config.toml
n_layer = 12
d_model = 192
n_head = 3
n_kv_head = 1
head_dim = 64
d_mlp = 512
vocab_size = 8192
activation = "swiglu"
norm = "rmsnorm"
norm_place = "pre"
norm_eps = 1e-05
positions = "rope"
rope_base = 7170.0
rope_fraction = 1.0
qk_norm = true
attn_scale = 0.125
bias = "none"
tie_embeddings = false
parallel_block = false
init = "orth"
init_std_qkv = 0.0625
init_std_o = 0.0128
init_std_up = 0.0625
init_std_down = 0.0128
optimizer = "muon_variant"
lr = 0.00303
lr_mult_o = 2.0
beta1 = 0.93
lr_head = 0.00504
warmup_steps = 62
schedule = "wsd"
decay_fraction = 0.574
decay_shape = "linear"
final_lr_fraction = 0.0
batch_tokens = [8192, 16384, 32768]
seq_len = 1024
doc_mask = true
train_tokens = 109300000
steps = 5812
dataset = "wikipedia_en"
MLP neurons of a small language model. Each row is named by its layer, matrix (gate and up: input weights) and neuron, and shows model dimensions 0-191. Each number is 128 + 32 x the weight over its row's rms, rounded and kept within 0 to 255. Numbers have three digits each. A neuron's up and down rows have the sign that makes its largest values positive.
After each neuron's rows, "fires after" lists the tokens most often just before its 100 highest values on Wikipedia text that the model never trained on. A number after a token or word is its count.

L4.gate493:111124123173141129107110199127107155177129093169084177088118166177129111127102124100100152106157143052131114116097136160066098173147131075149071101084101134160117166174130098116149091128110160076141163170050110076095143123051170097131085145127105147129146118128183098090162162168110139197156146075028096134071101059176117153166117143148113149196092129093106105147113110201134096140114141123096206150101134089133151162143134119169143094134129092092147109110118162055137145126081180116145097149067120131111131148167164149128140160144130139142146124113128118112099159106133124124
L4.up493:153114146122120180056140156149125122162120084112115165051134117130125151153114107108109165111161158119131115136104144117090159148152145090165065140156176130127110115145112078118146122172154180135130144132081104142134137141055130105128113124106124133175133129120173121103094124099129151127151201053045134028133131089163049131168106127128103149171104143102134141141121116111115088153129146169088144157151188101154165106164170128139078078113132167095204040149116135072124133109104101105060119146105123121045100192157240142156151123131108128109137157137138131143097124136133097109
fires after: "===" 24, "==" 19, "os" 8, "was " 6, "ra" 4

L4.gate224:173143082149145106135109113106134082093092187080120106188143064120114153125155098090190092165048143116176128120122126174136112124146121080148195152169116144161187157166135144134113100059129157098111136175129120124225157099071148156126170136109106141155064131133103130194097156155100162153149116098165109136116096076122113115121143120141144166112170104099148143141136151139148112094100107133128127158118118116068138165090116116129075149100112175124117106107130107088166138105091120088119124124089053150117097123065180137127186140112183115081147178086194119106108082091152218123
L4.up224:156086119158115173144162125096134114135127100118147170093143101167101071168138132154181120165077122202123126155158109171080148147147065132117148155126099060105131139177146135083135052079108188101128162169134118116157169106142104084155136134117134173192063172145137125147120134124137166153141066104119097098116093137168074127105201109167125162120164114152134127126151139140141084099085143230153159134112087115112147128117093123092130128085172094139152128121144114095127150199157179113111135122062032118136121077074085107124187137171152130131153145114154112085167168094152161145
fires after: "|" 67, "Th" 9

L5.gate325:054145087143125151158157154152091210130142168076109124110142136142089077113107122100173140162146125127105183087194149062070099110125163144129139113072157097086169100148117123112143097148121144088163152096134039120120115165120113120137103091120134060165089121154172094184129135132073125094115146117115088092143076108152127171122125173217141112154142123110138114138108147122108124152153156148077162181131128033112155147128145091139136120099174114139115182125162098133147144101096188091137177104098101186200157131121157114097138141157094100130121182063173139132076126080144152107
L5.up325:086163105111142143151131127085112159146138150086131124112150163140139096159142090080168120150159172130074171081135138083080086105116190156084132113065129086105137107131135109120130159109156168053160192102161076118136110137142110100171127170125126108154044135187123150177138112110064157089146131130111099089172060141126070238078132155136166081117136150149076160110097164074137103141114112128088140161114125123129132148112156113087126141126093141123140162146180135151209145118038166137126136113127139188197132130102125114106105122179107126167100156075089112148126157117168152111
fires after: "| " 42, "Website" 8, "- " 8, "Time " 8

L9.gate280:105099112173120152150134148084133154132135124178165163105118128155171122082122179127117125179079187106127099160081125162140111158146126127135115094166199157088107137122135155098108144119146143118068090133131112126143158099187130132101082153154080147161135126103103149164094116097119102102146173132166082094093124121244113114160115130145081101125079146091130162118095177167127110130105125185167087127062128137162104198155075109110163161116079115157137091127177151119057181131060170141133179133165151108074182142087168078103143131106156137075065162148081153165100104157138114089
L9.up280:093107113110084119106122076130123139116150083183207181057144125119099108172106123146097138198137122133144113131051122093151180108058104157185134117145154117194151139149146113090096140154122109122143101135169142129115097091092104189185118106103134161094054148082143173146142072164147115099175066087141123114092131092079141162136126108127128097155155096162132131164104095215082137141082135136096137159129136121168100157123127080149114180142167102166120131073069121139123137156103158103161113081091141157132104122119118150133065198125165124093105123206159097163093115084167130119
fires after: "\n" 53, "op " 4, "- " 4

L5.gate425:126116078119133116155162139130161163118151148198180132173110089145124123103114172104131111126071122184131140129111074084154123112153164140139211084192141123192077089153120106107135093146138117082131149145172111090143166117125090183118150115134180144136089145173130126124085158073137105132151146101178103137145077083164138117155109130147141194107143121081111146141165111150215098153118182165101072174141114145087151160149147173167112102132066066129120093126110083151113098140128083114106116085042043101147180135161114086119129114151123159165130143166098151172155088142085085161
L5.up425:099107093133169149158168149144156147143171159177181116173078139151103119103138142114147129093095097203139137126118094109160118123150144143151210096196102147170081090115138112079130089134101118102148143135210103082148152101139114177114147089133162168145122148204129120092120112089105091124152103129184077175155079085143106172121115125123140173078180128097083195119161133189207125146119170166114093118109099124118122170112133164142147114152095074106106119115160119173127126143073109153108133119061033073151143114108134091128102112133110165149091131152108130175139091133124083200
fires after: "." 64, ")." 6

L6.gate336:130174152140180129187105136065113141112135102152110079116105116122140130140138108085109163224142148100056106107078126166118166121109165135131109123097151109126135107178142153107101170151049108150085114104129118140057092134138183135127093080103097114069065107104190124149128138121130119134146139057149186128091164175143131195117129131130107136090173138101137126153140155122176187084151142095138099125161143092120124170071138119100127143129155033129053101167142107094144141117164114154099169123102151141118122129124088127108107124144136135143101198140078102128169068129205098208
L6.up336:139087139179150118127093132145105128076105153120109096087111091091139125155192135126117126086179132128142069081156129149155133161095139178079124136053086099100122089130098120187067191088137202139110118077155081137130116055128106097102136113101146109147132150105150151157141156129098145108148125147124137112161130111147103167171084130104136111172153102198121140104134101129097070154131079155166134155120073137152117162135148123116155088171115186094122143124138114112126124160173079088130153176075108129055086171209113068144108117147094080131081146127066211136163173119138145063
fires after: "," 45, "- " 9, "the " 5, "more " 5, "| " 4

L6.gate137:162168114102143116157159095118189145112150086102137122138129104170112101053084125160121092159104057163038183074085074129089124137083113133106130105155142122163178098133130163101124144117189167133138098136195095120119107080118112149081160105175151175098120081096139119106171120104082100081081083068132114104179110124154146101101146139118074112114152133132142183143100158148153165083151092162153121144163133149151147131161094199084122137106128166119101151112150108175084152118138106124083154101148127100164124104095076132032151179067116075154075104097089143108129095128160138138
L6.up137:144108097147139140108156124169092117154118133159141081149174161132128123116154102143136122103144148155141088134125161140214109162181157114139136113093126108180142178158087137075108140111160156156130091120093098074202140087130169099090163100173106182166045146103185078131132097125068083156120087181100118163101152101185140126108133106070105160122204128127142108125187079139144096070073189112134106132181113110078143090101158109169161071126141154063138147105109096144131141180102177117134181115086176144186143089111094080122162096150149134117142172089102154107141096149112121138
fires after: "." 25, "| " 22, "- " 4

L5.gate464:158117163177128133129134154106133147091124147121141157143121088111105098103132117164151069119089161162092079086056166119089116151130094126153209151175158122088135125146097120149149163120072190128125135203094075124147117084142165098142076179149123189137068100113116183135117140163110130170075092135161161128184108123173103123153139152127146133083117060104160146162124123185092218053074130152112168162162130121150088141067109134131089161108128157139123123134173105112142161108141171137092161101088147155105132086097122106108090168113153128191192122150127139211125157127123158094
L5.up464:124085100157140116182106130145111120061191136095176107113150175109113128119120103084127111152144122100197128162100105067108109178089099109215219135162207184071104153139112108077129155116095162115163118169150100101146081162121189171148116112115107092171095144065121143152105206136118179147132084096176096147138102140114104151136150133212089161110115091156111158140115154119154137092097201076062192140091157087117124152115088128102139162143142117075158112103114118096135170151161151139142126100121102119123130078114126108105122165130167105119119130104081143152124118090120173136
fires after: "|" 58, ")" 10, ";" 5

L6.gate254:115135161183131135093123094087132165135173066126130100125122118167137097052112080068151135163086121171124110091095133109111138079093146094117140111167127137106105110152115103061152141167189108049183094160132114123145048061091071099152157099063119165145066081163073104125136129160113098093155133112129111146073105092181144133119152125102147152102180135060130198150155103165143091077117175184080107128107140122157151167078063123077160099120134105149133124102147097166149133152112147146147114137136140148160164120152147111159161159118132137125048170194089134128133147127136119131
L6.up254:096070174158113141082137124100165143134135129148133093114090081112076148139134124054131170138131155115133132082131099139105106075147156132181125133173113212097065132142132126038128088116167146103127146180137143094066125072103080084129149126120140181157077080124059125104174104134064107133099170077168081135113160157127141164102179127156117145065150121104158151103148102189188060115176195169101094160141165109107100195074118098112128079123120133148100074106148133129155112141144141141120174135113093135084144125092147113189153111111116132062117129142102117119133115123156088140
fires after: "|" 26, "." 23, "\n\n" 18, ")" 5, "==" 4

L5.gate311:152189120154101109088081098182144146142065155165132147167136116174133118105188120093159119130158155136187174105128095124080128164178117125120124164136142101171117136148156134137164101142154125124096142176150084100105111136102107120125189134164159131184132071104189064176199164127058126104154151055159145124078117089130106142112133178087093128121154142108192108151079113097135092150151117081150143139172110134156128140095100102106095136132150176104137162041074114103125118156150116116111154080148119188115101101098156167097110155154143120143164121086081072107133118156081188038
L5.up311:088110104153077104135079129116192124109097127170072116128119105111109130111107102106095134126066088138106091109125139122057132225102113129116157108082115170157113140174167171097129145140097118189143109163090150072158157099148140067120130072083162099167133144150077072099166103164115103136093116126093141124184136126108091186111171142113094118083183093105183048119146135109130126119108127122093107167099045119146104142132131134116105115100172147183129127101128160123098121158099080059085091116181123152133135121101158214183142166137082122128126186072078115119109149121149151129
fires after: "|" 70, "| " 8

L9.gate369:127192150124119115126095108086115120123104108189118126174153089127135035184130119117094166175113126124113109040103116135148076067157147129079103057194186191161129120077154125121133128106199147135133160151157141098185114128099124084180130102174146079132118064116132121113112089151118173093132154115121154084083099089126119115149125185128113122163124118128154158130090155133099111121154158163119115136159165055106159082109094130136149080165095178110083113123123160160096154106185127147136179191126117131111110170124170140129173140117074116106123143121092100112073083090186173181
L9.up369:096112098075122098154150125065091075121144118145111152189125131125067135150143158131099171154094132098129082108136094070170161113139102091090117126147173138108146138089175071131084124083197159161196124175159122070160093086106153107204139153156190073147076133100191145100163105174064153066117150150142188161097133150115137141154092140173097093150144156143142093166124087096120140160101142148140102144132111132171103140116120142144135102190103204134120134147186137156115143140167134138119141189177142153129061139110117157061098124122134090097110138150081128155091096092163147101
fires after: "| " 56, "Cup " 7, "\n" 4, "Review " 4

L6.gate140:141167191103149125227169102100126116128114094113179137088137131076109064106158162121184155135183093130081157157149123173180113094142105157085123098101138078159118119129106137116116106105146080118122157107114125122074177161170106199150157115108163113097180183151193149100104186126132138125158156139157129153141115087067164120096113168107124151122154068109126118143127137135138112194186107159125101114147133098160153132092100168142172111140115093123093233131138129155133110167092086196170163152104088084114207178189105122108103118137115133135127132128109166198131145161128116137
L6.up140:109111163077160081076141115102144160121119161162160079127093121135118207115104142104123129151166108105147208151109126176114177186099156110143148049125114086123094132107109139112128157161140140106154105045146115110115133100118139094128037210074130126161173150147100186144177098093129158153119110103166070091140115118127141095114095165137130192171136116098087103120157117086137149129163128140148089061187186110153155083106121157116111076128070112096130149109101180102171186144140112116136168125081104101097154115081134134127151153165114147093125135095081148169098136075068160157
fires after: "201" 26, "199" 11, "–" 5, "200" 5, "191" 4

L6.gate384:143102101135092106158133116123161121186114114120139117050173143142091131136122145136139160130124115034153103151131132142184112136146084116132133149181165114117113032158148145128127177138127212117112112137134140156124173095102166126087162120105148127158185127115100085144128218121125064111103141090089120091197148191137064162154076189102067139077098094114151176136140165137072136146145095118138127173128128098091086100090165109136139145121128154151176197167141177117140152112100119092132127136112091156130159050142127153175088157145104144134119110147124158140155162212121181107
L6.up384:166120163112122104128090122143174104103081132149165162166099051149088076080111154133136122075115112159143129137113108111109056127141152127115109043117145158067114102128158104122165163134129145174154135165128129114092140189132078103121120125087128138139150147122097132161161146067139143171127055145094104068126108191120150146088206083075104132128136080115201123132144129101137069112142056110126130208081161099158087181110155198117095115138118102099117127127148185125131086121096057101135166114105065089119102111118104145162120158137148057135133135183149100128092132139121179108
fires after: "| " 38, ": " 14, "W " 5, "L " 5

L6.gate178:131151174154121130125175174161151131132135126137180092141154194131074127134092175160235156161117116129117182153116115161213125078119105137131156168147168138114141097154183128115076081168107146119141096098158157114151088152134148167141137139131110143127110145058083110107096195059144111102147070145153043152135121122093120154121160117056121127091164079148093130111144127091126098121148162200135102098173177212157125168140157143112114131166190138142117130097166117119126129096149080123154117088118123061153116139138150124127073132189174108167146086102095131096111113132173107089
L6.up178:126118187119114176144123125174164117139140139215111085087089147143120137085094087130193141148118166184104161147149150113173067128139094060155143191145146126124162082115145157075099135119073136100150148129143151112154093177151195099162152174107072106160112150162128103122098109099145144145126093124125094096156121125159099145076130176113153108082163123137083132127118164079109107164191181130164155101202188192144095152070109151142101106118136108152120135111135088124172137162142159121135122131117109160173070141142139174096117177126143131184166134112189201174143173106195150139
fires after: "the " 19, "-" 15, "b" 7, "a " 7, "The " 5

L2.gate370:155131159150157135069147104084092163161144156126132083141127169145131132108136126128154073144142093120164153084129092143112119158161141089132168180142123155170107049153148137158102134093127116151143103065121107088111173098099149159178027156087153112085145181115170120079148192111119118118104180120139083083124149150110167130158093115116138113097156097114106143130075085127104123104140147097130060127121249143149148089129198094121138149137119152114107156078149143115103147116099162124140148160117132130189141018188119156095079152149109132119114059152164120155112091124191129104
L2.up370:159096210122116119131133177132146153127142151108114137135182106156093087090092129147145120137143137212083195136092090117145146173109113137150130145153149131170135173198156137124126160049126144175085072137105155148074126123193155142109130108129063108177099148132146158074131156154152121079088141090174161131194172119092144118141113138090097153192132073126017098124114137114105160106104122126079135123145115125163144140098183139159099136130145104093166122153081100115157109170118123121166140073103137073170133146113171173138125152087154119106163117143070077077100180143180122098
fires after: "the " 43, "The " 10

L2.gate151:163134087159115131094121126074151155141135198175140135129056142122121133115192170173125138158150142134060134092150132094148110086096123138108072136155111098156109103105150148135134114106110111141138112124125171109123210157033120105121116109110142080121113091124093144124115199143096116106087113140143125124088106150082112200121136141152085038175123168156157206102120131155051114185166087116141153137164131099106119096091115100131158097104184118169127119036172169101166129152114159119072136121169135142123133102122114239103091110163116151121078119146115169129162102127119123160
L2.up151:110074083097128110102126127068099135131126132073147137178087095147112104114166154130172143116127097132104128150091132118102072152093119109125062075151162112110112122179161165188090112033165107111140073129148179097137188141119087149183137081151155096127102104146123167163131141128083099140118149167160164102161161105166102150144062143129133117185160125091121082115108117123156122122109145118133135133112160069128107119158167120095123188096101179075110091128118123190125144091102173099170100131124071108169113112192153133072118109108153189068179060161164196161082148096117101141
fires after: "the " 38, "The " 13, "| " 5

L5.gate167:148079189157168149138112158099163183173162140090178151124101161109056099093114134115158097145109185131110168145127079127119067088104135142149168142190118162127094074113127103089124137135086134093199126204178084088106145119085113131128172126110174143097143129148076146105115153143086117137053153125199125147147099065176129075071088102132173154040176133107078179137165161156169164102102174157127105159109119145143160138122128116131195113177089107121112128101167094150121128144104133134107117189174097125154135157086119107159117111116138121101111134170090130145109127076136097093
L5.up167:148141134149138136141136098126163188148144151128130168117097114128099138057095095127130211157111172108155142091091079162089047064151115110146127082125165151158062082112131129049129090143141156106218134202123146080119133112088135128150114088128160154111110137165081102134152161165095100114109134109147093119189093130165101082143156165170111125066122114127107160114135084171185141144104176186107137165126143136116127128089103072170154092113129125154108056080168085117159115142118183120148156182130115126108095157058117154125115117115156152097068093178139162154116118066138120117
fires after: "." 33, "\n\n" 10, ".\"" 7, "=" 6, ")." 5, "Synonyms" 4

L4.gate77:122144073155171100114135137128119140152168093096108123067162102176116123167082141102130165159130152165125142129173121055108134194057142106167112155128147118104140150119147198162146129091112156168147103130164157132100098065155128132108073136162115172119147203086103096107109081148099176122098179131131122127110144079170156142122106148165165133116124084108134120158025152169147132128199168162092101125146108114121088131122096058126122160088080125095170150118072172176141099127109187103084120155113120149151183196079088067130128192169137135133122128160125087127156176122171120117
L4.up77:097123148104118142136160064083105120092119083092109150161164154066093192149131112126169161166118100160176128128169136108106074103088133139150128139084128140140121169107120163103085153097185107106207176180143129082103150211169132177153150134133086148044104083088183124109157131106141124140192130074152092171143168079137198125162158139117150182131146149133190098106146087150159153119134127116082154191164144141158137106147158131084112120101155203142126129157125104067088082109131111155060158102126149111116126163147119085162112108142094137161166143125124107076105169139169162121
fires after: "L" 16, "D" 16, "d" 10, "l" 7, "There " 6, "- " 5

L5.gate394:122149129154149135160113118156117142120106120133110168151081074123110171104155150133159085135076213133146135114083087127135163132141118135169148096177100166182137139197169142099148091163180118110105125162182068131151123107116139133129167138159162121105108102123075105150153121127126084146100089119148095077136138082094134147095099128132093162091151142056110143166088138123160104093159167162133124148132154102109135186131139182131050130111118161177187166082146116119064122161128120087151151122130037103109179092101121015154151141090187128183124153112120110107174167119209156156
L5.up394:114089120092106153143129130136113175129113105129119152146146028116079172097174122139165113154093180116149144132132077152175089142131115135144169165138135143126131151151165121084139105148145171090083092106136086113175097082144121137093114098136193160101133088093096170179138114123122121162071103112152118114138116103088121109098146154169129141077142132049167101114076094157151092146168186155143149161163139173088116179170100148102125080110099136114126129100143144140103140154136103096106186135096076137136184133154102019136196128127193115181129174088098118102154171118214180175
fires after: "." 49, "|" 27, "\n\n" 8

L2.gate111:118145133124143115089175198128104122090126180132196125106099102129092143112107096124138125133092127134173153162125121089118162172166180135151140130090167161167130104160131119126132131047161136156161152049097110134218138113152148128160064140149142129123109176152165118160100133107219103146073178063141134051089155168099175176100126138145153124145177121176166134131103146114108087146150168117144109112182109135133210108106142106176136131149164152120162086098111143116055164151101096169128148121107141116189087114134087205124067109141124112151120137153130140171135090176173160110
L2.up111:154090136127168098127086113109111105103134147137041090120169127154183107153135106072107086091075159176148156162064133144116181125104083102154156139149141101134065057127133158107130106112147118129086147108081099125051147064126190133100095158244112103135147139140182148146161180125146138099063157071127088114135119153101165101113100126107108172088126078118096126125108131075116133141134104138102082148136162152106121128099133123154122092099123156109146125133081185139102111109101150138123078131101158145159139036157128184128135168121151129189118197157090114065088131137124082132
fires after: "the " 56, "a " 8, "The " 4

L6.gate329:110127170132137205126124153136150132127154079133144176139174076067114150149127086115142136152153089067136149144134058128133110100107123168106110100164113137144138112115060107160130130156161148113088131165161081125158119130082101148103108169143115159088107112127096077121094163160127152121176118090131121108145095138121162138065163124128152173079153156143117220112133172085197115132155164100117144133165137084155106161114138152160070068154143171190128138058124159089124149127028140131117153156146145137137207077077162092139131115127130145100150183173151135170131085204178159175
L6.up329:096145109114100124118097105088123166085174063124156144128095145129088109174120110098126046139132124110126152082152091117091135051145155153103090149086107138114177123095044108066141118127117174095186135119135146161127148129113085137145115100150072169097090123134120123129160105204119182094073101090098103119183082158182190139096129177123174113133162093150126165144152111165097133119142131128118138106163095137143119132098115140119137126168147137171178151115138144129113041157060104090069157090123125125154155106107087118086134151089114176088079192180102166117133115104211172158
fires after: "| " 49, "\n" 22, "appro" 5, "|---|---|" 4

L4.gate476:120113102147171109124133092120135129095176197101160141155128148160095084111163105134153103130207176076141176092152107183123109134122094102097134168190082149092138167057081115112122141126136170146151112169164129133099132147096131141120123108092109085139147065099053171111105115139106139129113082126126153170141046139133140112142097096112073125089092092118125166151117164144106128103138165164143126139068204097066132108098068116150128125122117074115105104136089076090150105101157112109129110137062070136071114099157073088085217135108127178169139157096120190128141119094137174146
L4.up476:155141079131080087094156136085101167109155100137150167173154135140085126121124108150149118145163149071166162140121123109085113156102117115136130186146115156098141109138097038108102078103108103146161145192130148119119118133153191207162123078101084112148128119129071173122154100118094132165109118157164119121202097060156107112149129146138132089101090085131199148130080167175111173122065234176118121158133105048097143154093135160160129159097133096103143069170131134086124089121164126105157098117065123152103139124135098110086155087121081147093118162091140124081121176153155128158
fires after: "|" 49, "scor" 6

L6.gate34:137114165134119181134169147159139086109231108137149142057120153154156159163148111149173127102181110109077146127155164155134068094130116126098118106060130075112109134208147138111134138132098099159109028103144118138107144133121155109115163124148121167104138163131132149077119137132117161145139163181116135110133164149181112101165141166119067055152175108136129079111107104099127187110146080113146143137189100098153122185113099155109125127135125165158150108146097133115172164120192100140071164083116135101104144128140101099134159155135198112146143064100137226105124157068178111179
L6.up34:139124178120113142123155103135109081132096103124105179090170116096096117146136133156126095141102165140173090044086092149119140199139169194077128138140122149140097145121164093105108176073126144114093109145121143131072130101166086097154117167134142122133201168081104110176159156112178143142146074103092091115141141060117140131119192134117176130171131165121114087118081136073172102021107157172114151083131161136135124126108108089110141184103182125089114121113157113118099134156167165188135118160122162135057081107158088093140202094108095138128185071106128150124180102141142110128
fires after: "." 43, "," 13, "in " 4, "| " 4, "-" 4, "\n" 4

L2.gate392:109147120064131155104098063051137134150136083145130151162183042166162149066101132198108061118140117128126152113103078179096180123141088157131098162112088148101114156108111082103113135124168086120165151114116151158144197140128095124156055178035139139096175125110165099095103075135143125103148205142128151139128140159136140163090153137133137108133117151117143146153107126124122146123115151097140137141142173099120096137100170081143185111109152045133156205173112174098098080124066124115140117206113139138157130115129177131132159095106119099119071074123104158116155114149094108137
L2.up392:111136130146091108177119090062094126127150134129163111065143103181116130133145140104133090162189050176081121129108095144187143176089056126084089119157124155117085136115071110123060063164154100146093141135136164120097164114128169225128147107115181118145124107077181108104096113159083124143136147152177177193140133096151141145116137159090105160124120096099099099106097093151157172217130148143135107143181114101105134133096186111106163114158150076109134097134116095060135093115132126093105141150120158145172129106136186185118152121147098113127094113198116110086092104075130128107
fires after: "| " 47, ":" 19, "." 9, "9" 5, "-" 5

L5.gate55:183103109118172131139116170107150083127147139142103120162144074124141147104138075152131131129143188149106121142155096168147111106109094118067130184114171119164179137085137129134130132106161140110155176128123126160160148133123152139160073107114112125099149098179127118178101144056115134104179160049075094148145130175108087145100181134117134158047184142177131142106142136107110162103164217122102120169129142108130179133080103133094129183222128103160161126089097174091179165108101171108066135079148108148125124074161084145091140161155165102204141121146142170097173165085161124150
L5.up55:165136151091147171117176205063069093159107192095138143186121139136142126149119092165167131173149127121143131152201176112137126120143137082134106164120129103106142129112164162145158080167173100091182160109096150119079145180112084072078111128102181113094124082108152142092125096088109139062128153136072128124098153097116115067093099152048116183073176121165134104137143072109130123200085103127141075113136076151158091110128125132161153167135148172142130141060175141071143123105075137121127145101135126120103126094043141128126098075158151151151161158136150140115127160102124106104
fires after: "| " 38, "No" 17, "Vol" 12, "1" 9

L2.gate275:142119140150120155161159111069106131126197113168115153166116147165120117174144142092081116091142179140091111198117135111064139177153143042166136173124075118101112137155169145101175104081116181085189161182148152116169097148122173162138096144070179152127094142110131175102108212134113144144084147157125137165130092151172102093136103132167103120052152112105143099145097088114128172089110140144083154159168184136125066111099135150152152041175164131132161097072140097093177117129113147120121131090119092092124104068120125103140096144132106083097101124146181120103164118130079129097
L2.up275:109155150114122153069132162175117107132213124140157083119116164146088116082151103130120105094127049133144164171124137124136162139096162082091071135114234118118070141134172149173155086116113165159145100128082126130134129153146123156114084111143102078107140147124126138156126119128125131204123098124179128163094176110143182096085129162156122150096104128128103096118145129060090091092190114090136104123162178152201089095138156131176143156127123182100117104082093139084136092170082172114060152204148110128135147092132080131067120141187164125178161115139124070078136129144144107116
fires after: "the " 37, "The " 9, "\n\n" 7, "| " 5, "a " 4

L2.gate41:093143134159157134170149108098180115140122073125117110083106120132170136107158126169128165096135137153072194156111158138116092119115065110118114190078086091160104156093181110087094130110176136109137225143179070140203154122171111133110128125051097121069123131143133136109113138107122129128082124142095089130139222190078108127124156150105053080144115143142106154169072078105130126086098109110090075129162112105119087094173175142125182172179098166177126096123127185162129133168177142154124149137160135154129123138127073141156141128085140136119152161119119178109087149137084129156
L2.up41:139118139111124089121175140069119147103095111210126108104102110075171142153127178122124069151109132145178147100046078108183053117184129159159132114166097095136101144114112097060101119189127129149145121075112151101109151129157161121173083123128188092114204090136122131114115123145126158061128135128079141075163102152099100142151120166146143145133082102119105159119155086150105131101086143055134085161150107132138116142126080110120145115190155089094125100106117127095154118159092115104092157143085106174148140160059084193136076135153051185108163131141150105118094061112148128163
fires after: "| " 54, "." 15, "–" 9

L5.gate213:134126140133112160226117128161119122081141132123141149096095086147093131084094127093189134089102180137088159083106101060145109111122158213125072116120080179159140116128133094146119143201141125126105107133113143092068100158147116117091096120100081161130139156181161106089105125132081105125135118092097078107152147058122166159106097104146105120104113136084088090089158177161152094125100137142102148125084092121120184130084092189166158142123120098089118122141178125134107103140112033097160143141069129092117140172158160072166111101110178182191140159134101062156112107137168104106
L5.up213:147143115143096139178135158143163107084146149119135144084082114119097147141141109126185135138121131088195175166080065129125073137143145096148138146129101140110118126165143092149144104114124126156151098176142131093159107142161140164176193149139115194139169108185155112149125096128098158156159087111075073091142092085154142126087090059129135113091134134087102242149132168150147118150126141109127170105061087141075187153081109119133153132106136109132086136101171158113129033134101114169123126153075111170130120133132215081147110090063177106158100154160100068151132150131160086144
fires after: "." 65, "==" 9, ".\"" 7, ")." 6, "\"." 5, "Turn" 4

L2.gate360:095173099086136053099159137178116116079111153135125147081103098161138124156130059128089109087181109198083141142097124159098116127206141103182106150135120185112114069133130160103175118184139090117108168101139125119127073134190147135119156159187094122081068135096097124092130102122143091165085113124204142123087091170136085078155216106153129180085082131184128136125088147125158125120142164080131120161107156079126136156135148120126142169132108104060133107125071148066144115146140135105094131088132137085110128084114169131086108110134134100205174175144132130118121094134092112099
L2.up360:124132098126108135119123146138172121105141146177160131145108124171146169078078133086006119130110151181112103113078098107119049157115040119139124120105154172144127122173161151106080153141118112127063161121104120206209114169145118112145079087144161100211137124111100138142129100147136160100086122144081126142085146098153130166142126182142150194106163119132099126148102112080154154078156174112131127170110110099109106181131087092142126120125159122150181131054102152123179089156126106129116178103103095131114129093104108139142157186136144125206160125138166070173090118141120170109
fires after: "|" 25, "the " 13, "==" 9, "|---|---|---|---|" 5, "|---|---|---|---|---|" 4

L5.gate322:128102100104084119099113119119147095141160081141101161156180140107084137130087162172150141125104151131215126172150150162110138204110133110154173141192106167095144131101162090090121154081141092163091129203143161199145126061101147139119118102103124140189107186116115160140107090151124129167086130098135134188170082183187128102116091116109130084114166158127142142113127142119145149100109179096129106107122178159153086103146079171124151131151065088169093120188115075164139140120101101133131096130142038165137105120093090078149148109172181183164130179070132142125142185138145129123
L5.up322:149139103103104140152103114111118125125149153107165114155146191130158195133135093139113086111117138198157127111083084144159070169151115171141144172174125169192104119091124159127080122114190090154099129083157189144193106110131147110127122118146081125153141136124189103143073057174090113179142093096122141100122087112166096100065151130098166111139130157122090116111119119126109158096110191129111162135107150105105121117064086156106182142192122100219092066159059084174158116168141154142176102077143155151114133135139074070090136140150135160155121188099161077102129140141144121132
fires after: "|" 25, "- " 21, ".\"" 8, ")" 4

L6.gate457:150105178163131100129128118053153163114118159198144149103178133150191137139130180098138100144118152000077157074119148147149127113075139159137125056145105147152117123200133128097128094147126083132083111215139084081140089083164130154122149116155125152114116097093141155154120065134149147151169131119109110092145121164139123130146139119126116178186143111122164133131116172200151133108114149114128130120153109185122084130145135113115171085132081090155131217108141160140122131061115155153177101168056145117138103084113120115156109166157205131141148111156157106143125103088149100153
L6.up457:118092128128123085184115138091131181101122176130120194158131183148105074142099085125162131158120119109132165192137168124107128118176056099169150129154114124119137150124116160178139151094149095142132135123079155107097126113108142172120126143113117138104112162166080142114140134177105125129161101111094132119096100137102137137100171163158101094160117113105211099135090131219132075112181163151152050157143149074091065156118121095096085172130165084125098180147195155193043123118115154097066082129142169107158134124095185115153183084158158087116174176088147130151131141127145096148
fires after: "| " 29, "." 17, "- " 4, "pre" 4

L2.gate300:152138186190138163101135113165131154177140113117183128133119119136147130112166129115102130125167078085141181162072145151093046085133186081159085100078075132104097125115158112187153111126138149182137130112067119149167125105148101148103115150209096168108101140095123166105098153070126128112084160059134090117131095150110126184179092113115180105130143089155151117132146113129104103135082156081144157139169111082125132100104143100142151088104167186072137132131090102070155096134099148102101156118049086155116071084144135142134061133123158090078120116164091183150130167098099077152
L2.up300:136145163178132136122175115143103137215119159139169115135127135152182173113133118131080110153144128094081186119147147136069124094122119082140107131135072128155118114104121163180127112130127125169092136116074103151130138124167118163083130160163044121082120173087127143077098179119129097090107135064180130110128071169126106156168113108111190072151117119169137102105134129086061097126130174062064143161101138083092133109059130152115093087096169190138172156116099137105102073145163194145143133168078134078140119104136107121099060097084160085099133105112112146136124192143099089141
fires after: "the " 43, "The " 8